From a checkpoint of a small transformer trained on Wikipedia.
Size: 8 layers, width 576, 9 heads of 64 (1 for keys and values), MLP 2304 SwiGLU, vocabulary 19667, 60.5M parameters.
Architecture: RMSNorm before each block, untied embeddings, normalized queries and keys.
Training: 1843M tokens, 7809 steps.
MLP neurons of a small language model. Each row is named by its layer, matrix (gate and up: input weights) and neuron, and shows model dimensions 176-271. Each number is 128 + 24 x the weight over its row's rms, rounded and kept within 0 to 255. Numbers have three digits each. A neuron's up and down rows have the sign that makes its largest values positive.
After each neuron's rows, "fires in" lists the words (lower case) most often at its 100 highest values on Wikipedia text that the model never trained on. A number after a token or word is its count.

L3.gate908:092125096077121098102059133112122115107134103142108138097142128113118159121170130097140136120083143131152134099163191136107064146093154113168132135124122142140131139104127127108192123152129114134138128125142105107114120165147133125130174135136131127110096105158150111108136115179178135127
L3.up908:071102136094118157106147090151152169085109124157093138123107138151096128136145109133116122125075148157074120102140121086150123110133153108104158154168091137120166117106091139161130165121114082170151127114115131137088151141102126111129153081146144162141094142134119127109066109117097130127
fires in: "to" 46, "has" 6, "have" 6, "generally" 4, "hold" 4

L3.gate497:124129155087186141130124139094125143157128168159133110083127157153127135083109089165088101080148156077141128135140153142126142124146157146133094121107110125114092124092073103208190126154090118148113122120148128145126094097146146101077109139170113088141129097147131136115137144161124144128
L3.up497:133175136171139164134135129118148161135130086128133080094143170116124072124090114139076134104167132137130129118137121093116153136100105095104084135126132110129151114133121083145148177148154107145129116167108135119144157125123116101150137143124150148125143145112096087109133151167171176115
fires in: "of" 29, "music" 20, "film" 6

L3.gate1158:169130098166165148123138106162155109083126130145109196079132154064120171124106082111104128079155122113164125110083092120132080138132130125117143159082161155151145159107112110093128132110147123134155095113126125119150086113134097115111127130134134127120176112084133140053177127127155158102
L3.up1158:163126144121103106098130128134093154078098112139139156085080086122150123115107138105115102116181115125123152078123067089115147117156114132094165130124091117213134150158111134176135138117101096151171175102157145149148123136134163122128073133126087096160110116144131131143116120132125100124
fires in: "august" 19, "july" 15, "september" 14, "june" 11, "may" 9, "november" 9

L3.gate2112:143122134163135146110134129117172143136126135106133085137141103176099182123105175128134082129100096137148113100139118153093117111115167124142116094164165144106131138115122133131113174133108099088144107121173146154124111129131096136141089151201143076094105114117175175106107123087137114142
L3.up2112:149098172148147129117142131118155084166116115106108116143141175116119105127116116121127149116152138137178135147088137111111111132135160118118148100144155080127152103109133138104117123114110080126085125083175100086130142104134147093152088109094129099122132157137138125074149124103141118054
fires in: "at" 25, "with" 15, "by" 15, "vs" 8, "for" 8

L3.gate1087:152127122121133132122093127110121140120146119125146085131126095114113150125107166103135098112113095133154102119158123133132117135127160134124157120058135132128138109107151159134106176178135105163146152102136116124120135135147158175116110130144131146102122091095136111158147158163116165121
L3.up1087:160179113114127147108111121133159131096160166138119122129126126100133116112095112139116139161168117130134102131139175131110100089159137115070148136127050143149119127117134143145099141138151116129162136121110107075108080125139156133109144118138132136123132125089142119168162142133121128141
fires in: "there" 41, "it" 11, "what" 10, "following" 6, "who" 5

L3.gate1676:126143101134128167105150187088115135144149157156099166137123150178144163114100123108165101113085111119138122116090108118164122083169112127123114138132139077128092097111084160129181113124121128081117098109125123168123065104142140106152105114127151113100139128145145152105128125104092115123
L3.up1676:142129124150151112145096134113142077210108090148124127115097149170149126123105150132127140134102113101174105115166110180110152152131152124156134131087131125133133114118117140133160148100082071111118134119147156138137109159124123132089128146095117130148124088129132180115099132111190102108
fires in: "by" 23, "of" 17, "from" 13, "with" 12, "between" 4

L3.gate63:115135175127114109120108170133117082105137162090150128103138148135140144147151108139141097163100138095131131100148102115105156163138109129185126115096144121152111143087118111128183100139138154121144107118140108127129138138137129145191136132142148114122134155105106166117149166117113081091
L3.up63:128112150106093121137113148085111121143134100142143107177138137134111088120161109131147151128077063125135119117128151121158164132129154103134110131111124134137166093110127151121112148142117163137080121134111089133123128104132149110134138154123143157134117090093127128151122160121111143172
fires in: "to" 34, "of" 10, "near" 10, "far" 4, "on" 4

L3.gate1385:141135176135138121071143121162150105106118138140137149094135129144063116094122131110091099148148130124167092145146111084182123133154089128148096123120108155107134115096111139151094099170144104073136133130113107137102152077129115101126088143109126141135178122125167179155117143162132116154
L3.up1385:104156157116123121113129133158151124183112157148123122134107110128097131154102123079151137143136129092144095111104138101081148150116117116141080141132132093154128117116092105138182132163130122158144158136102138157147148107136162134161141154113136104142141113121146113123134108119143146154
fires in: "in" 43, "on" 10, "of" 8

L3.gate518:116142115111151128103168128119083137118113159167162107076124110151131096096138130110100127085110112133148153052104104116092105104094116146155126077125154128114148118105119135123123081137127125161135151124095153142177119131119121166099163136112154134178135092159120186128078142123149170126
L3.up518:201107156134130124124111122133157123101140118133104178166156150098126103101144152112169126126144164123114164141131129131161106166141135118087105105142110125133150146144158154134121176119138115136116174119142103096126145119155176112144096126147143162132125134128093108100154131114125114110
fires in: "may" 11, "september" 10, "october" 8, "july" 8, "november" 7, "june" 6

L3.gate1531:115130140078108128134135160157130143116115140126085108104149096154104144147053145131057156148086135147163109127097126116159120127141062112110157114132140123108157135111126120171117081096141105132085144114118132095126134171118121121186133116126102156131103164116134137121128087166164111160
L3.up1531:155144170153162088131134138154115110088098179125149157129149116141093091122126114119122131091158113115104113137140121129143116146091089150150116151121095133128132149157163112129180152102109127145069149116122149100164113187136180086167110133088112121115105145117096148118117148107135150157
fires in: "its" 57, "league" 9, "s" 8, "game" 7

L3.gate1549:080088151121154165105126130107156123135110129153110136150160151119166141174113096112145087137102142117169145162143102140107144141165115146105146142148127159112150108104158162117155133155102103144091143118111121119141146128098105102110159100123121142158148157131155114106112118181179134120
L3.up1549:118092118157133122137188134156140116134118146120140124110135163148104124126111076114146124123140202101124131150095123122108148116147137161123131129181156144120129107129152154061106147153112134135112153130145124154179104128145112123135157159123144154093105145133125108131142149121100197141
fires in: "in" 34, "of" 9, "scored" 6, "on" 5, "degree" 4

L3.gate1197:143135146095158124112119134144136120076152163164134130138134148106109161161092123176082128144125090122155133138151120119135134163172109149124144119141131150133120085107098142116127121158132121097100136108152100099102117131134109163101142158102124125129125110149115116181105138161075073166
L3.up1197:155116153125136085128147109142109109119172108070188131102110132136128114121113102090152154174136088138130169135160116125072112107128108138140162128115094079132172110115128133140133148172125170110131137127098132132126157130117113132148129135138126094077144147159173107085132126110170098143
fires in: "that" 18, "than" 11, "of" 11, "what" 9, "about" 5